MLP neurons of a small language model. Each row is named by its layer, matrix (down: output weights) and neuron, and shows model dimensions 32-95. Each number is 50 + 10 x the weight over its row's rms, rounded and kept within 0 to 99. A neuron's up and down rows have the sign that makes its largest values positive.
After each neuron's rows, "raises" lists the tokens whose logits its output raises most directly, leaving later layers aside.

L10.down354:35 62 59 48 67 63 61 53 47 61 52 48 61 41 35 41 40 33 53 40 63 55 43 42 53 53 46 53 57 56 44 55 39 62 35 51 32 39 42 54 49 83 48 68 63 46 52 25 38 61 73 46 50 52 72 43 41 46 36 42 56 42 41 57
raises: "aur", "urs", "au", "ult", "e"

L5.down159:49 50 61 56 30 48 63 48 64 49 54 39 60 57 53 51 44 54 52 62 37 48 53 68 47 41 46 47 36 44 50 58 57 53 43 60 49 37 47 61 43 43 44 51 48 36 73 58 58 46 62 42 58 49 46 48 57 45 48 79 42 47 49 64
raises: "ical", "ics", "ifying", "ologists", "ology"

L10.down505:44 56 53 50 61 53 51 48 59 65 49 52 51 39 54 49 49 37 61 55 58 66 51 57 44 53 23 67 44 27 45 47 53 56 54 44 56 57 43 57 45 46 48 40 55 57 63 46 53 36 49 52 60 47 48 45 46 41 50 54 52 72 60 60
raises: "ures", "ure", "ural", "icated", "ature"

L8.down501:52 41 49 47 56 50 54 62 52 50 60 45 60 53 37 49 56 39 56 63 57 45 42 38 55 67 45 55 34 77 62 40 78 54 44 73 61 40 50 56 42 38 43 31 43 57 61 50 57 24 38 64 62 65 50 45 47 44 50 50 45 48 53 45
raises: " others", " other", "ese", "aire", " everyone"

L10.down579:50 56 51 58 50 75 44 54 46 35 55 51 51 38 43 53 54 58 58 60 42 61 39 62 44 47 29 71 47 47 39 53 48 44 68 43 33 57 45 50 47 38 53 36 59 69 12 33 49 54 39 46 47 55 37 61 58 65 64 49 51 63 53 40
raises: "OH", "T", "N", "IC", "FL"

L9.down24:65 66 61 44 61 42 35 44 35 56 44 57 41 54 36 60 55 25 52 49 46 51 68 39 44 44 67 56 35 72 48 51 55 35 53 57 53 48 53 53 59 61 49 53 55 51 43 49 57 51 41 52 53 49 29 41 57 46 40 48 45 68 45 55
raises: " |\n", " He", " His", " |", " She"

L10.down749:40 51 49 35 84 64 37 45 62 51 46 63 52 47 55 44 49 27 53 42 50 64 46 52 42 47 51 70 44 59 46 45 34 73 38 60 43 57 47 43 47 41 49 47 69 45 51 44 49 57 53 54 52 62 59 51 39 67 51 53 62 49 64 53
raises: "ations", "ms", "mon", "ates", "sen"

L9.down560:74 55 55 55 50 39 49 46 48 61 34 53 60 40 52 70 46 48 58 41 53 39 24 50 47 55 52 61 52 55 58 42 65 60 66 44 48 47 52 67 42 47 64 50 66 44 26 45 47 64 42 42 48 52 60 55 54 59 33 52 40 58 36 58
raises: " then", " the", " followed", " next", " again"

L10.down622:47 57 52 47 51 43 45 35 49 46 39 44 40 57 55 34 67 51 63 29 44 30 44 65 59 51 53 61 50 83 50 32 38 56 56 40 47 61 46 52 63 55 55 45 45 56 17 49 53 48 45 41 50 55 46 62 65 52 60 53 56 90 52 40
raises: " was", " is", " has", " can", " I"

L2.down19:36 43 74 53 59 36 54 48 54 45 41 45 49 56 40 44 59 37 61 40 49 33 54 56 55 46 53 44 58 52 66 39 55 64 50 35 51 38 39 48 59 59 42 41 40 46 64 52 48 38 47 35 51 34 49 49 51 30 36 47 53 74 57 69
raises: "ical", "ization", "ized", "izes", "izing"

L10.down665:44 39 50 42 57 62 46 64 57 38 52 40 42 49 68 51 48 48 48 57 64 34 42 53 71 46 55 67 53 41 67 28 68 35 51 47 37 54 59 51 49 65 43 41 60 51 56 63 48 32 48 55 69 38 47 60 53 49 45 58 50 43 26 42
raises: " north", " south", " away", " west", " east"

L9.down693:48 54 30 38 30 73 53 39 47 49 55 52 57 54 47 41 37 34 45 47 49 46 42 58 33 62 29 37 39 72 42 50 47 42 61 52 60 56 63 37 47 60 54 67 44 44 52 53 41 54 47 52 34 67 44 45 55 55 34 40 58 63 65 52
raises: " be", " join", " sign", " stop", " beat"

L10.down726:41 51 38 43 61 64 34 45 65 40 56 79 45 52 54 67 44 45 38 47 39 46 52 40 51 61 53 55 50 36 46 55 37 43 40 38 52 48 73 55 62 40 63 54 37 48 52 46 41 55 43 38 43 59 49 53 51 53 40 36 62 62 48 49
raises: "p", "c", "tt", "ms", "ps"

L2.down162:57 39 58 54 61 41 46 37 46 40 42 56 56 44 40 58 50 52 45 40 55 53 49 51 46 59 47 48 60 90 51 57 32 43 35 55 43 52 50 64 52 60 58 54 55 55 27 52 59 47 52 44 46 39 50 51 45 54 45 42 59 78 51 59
raises: " However", " Thus", " On", " It", " Despite"

L5.down726:44 56 57 59 60 45 51 49 70 56 64 42 44 44 45 39 58 48 61 57 47 58 53 39 41 58 42 57 41 45 48 62 47 56 51 54 40 73 48 51 51 40 47 51 40 53 50 49 57 65 61 63 67 58 48 38 64 54 54 45 43 62 57 66
raises: "ational", "ants", "ers", "iers", "acy"

L10.down319:42 61 50 57 55 39 59 42 52 37 47 45 62 54 45 47 38 49 56 44 53 71 35 45 62 42 42 59 47 31 44 64 44 61 56 54 71 46 41 28 47 52 46 50 54 54 29 40 53 40 50 52 56 42 54 53 58 50 48 31 50 79 71 59
raises: " died", " left", " retired", " and", " married"

L8.down594:29 60 58 35 43 42 55 38 56 47 59 60 20 52 51 69 64 41 49 40 39 43 46 32 57 41 56 49 41 47 61 62 57 59 62 54 41 52 54 33 53 51 53 69 63 64 60 43 38 42 46 55 42 61 39 60 40 45 38 25 49 08 32 45
raises: " |", " |\n", " |\n\n", " ;", " hold"

L10.down469:50 62 53 59 46 72 52 59 69 39 52 46 55 63 38 52 58 54 49 60 48 52 54 34 43 49 38 59 48 64 44 33 49 58 70 48 35 59 33 49 50 33 59 44 52 43 67 54 56 63 44 30 50 49 46 39 54 55 54 50 47 38 37 31
raises: " founder", " father", " basis", " only", " capital"

L8.down749:63 38 44 50 53 56 59 46 44 48 36 67 38 60 32 50 44 44 53 37 50 41 54 52 46 58 50 40 44 89 59 53 54 48 60 45 59 39 47 52 34 40 64 53 54 60 46 57 58 39 55 57 55 46 47 55 58 61 43 51 60 88 52 49
raises: " work", " own", " believe", " pay", " find"

L10.down128:48 55 53 34 47 55 60 62 47 61 51 57 44 27 40 44 37 69 43 58 69 54 55 51 58 46 36 42 58 57 57 51 55 56 68 60 53 64 42 54 40 43 54 50 51 50 56 45 49 53 55 69 41 53 55 56 53 42 45 49 42 71 70 53
raises: ".", ".\"", ".)", "acht", ".:"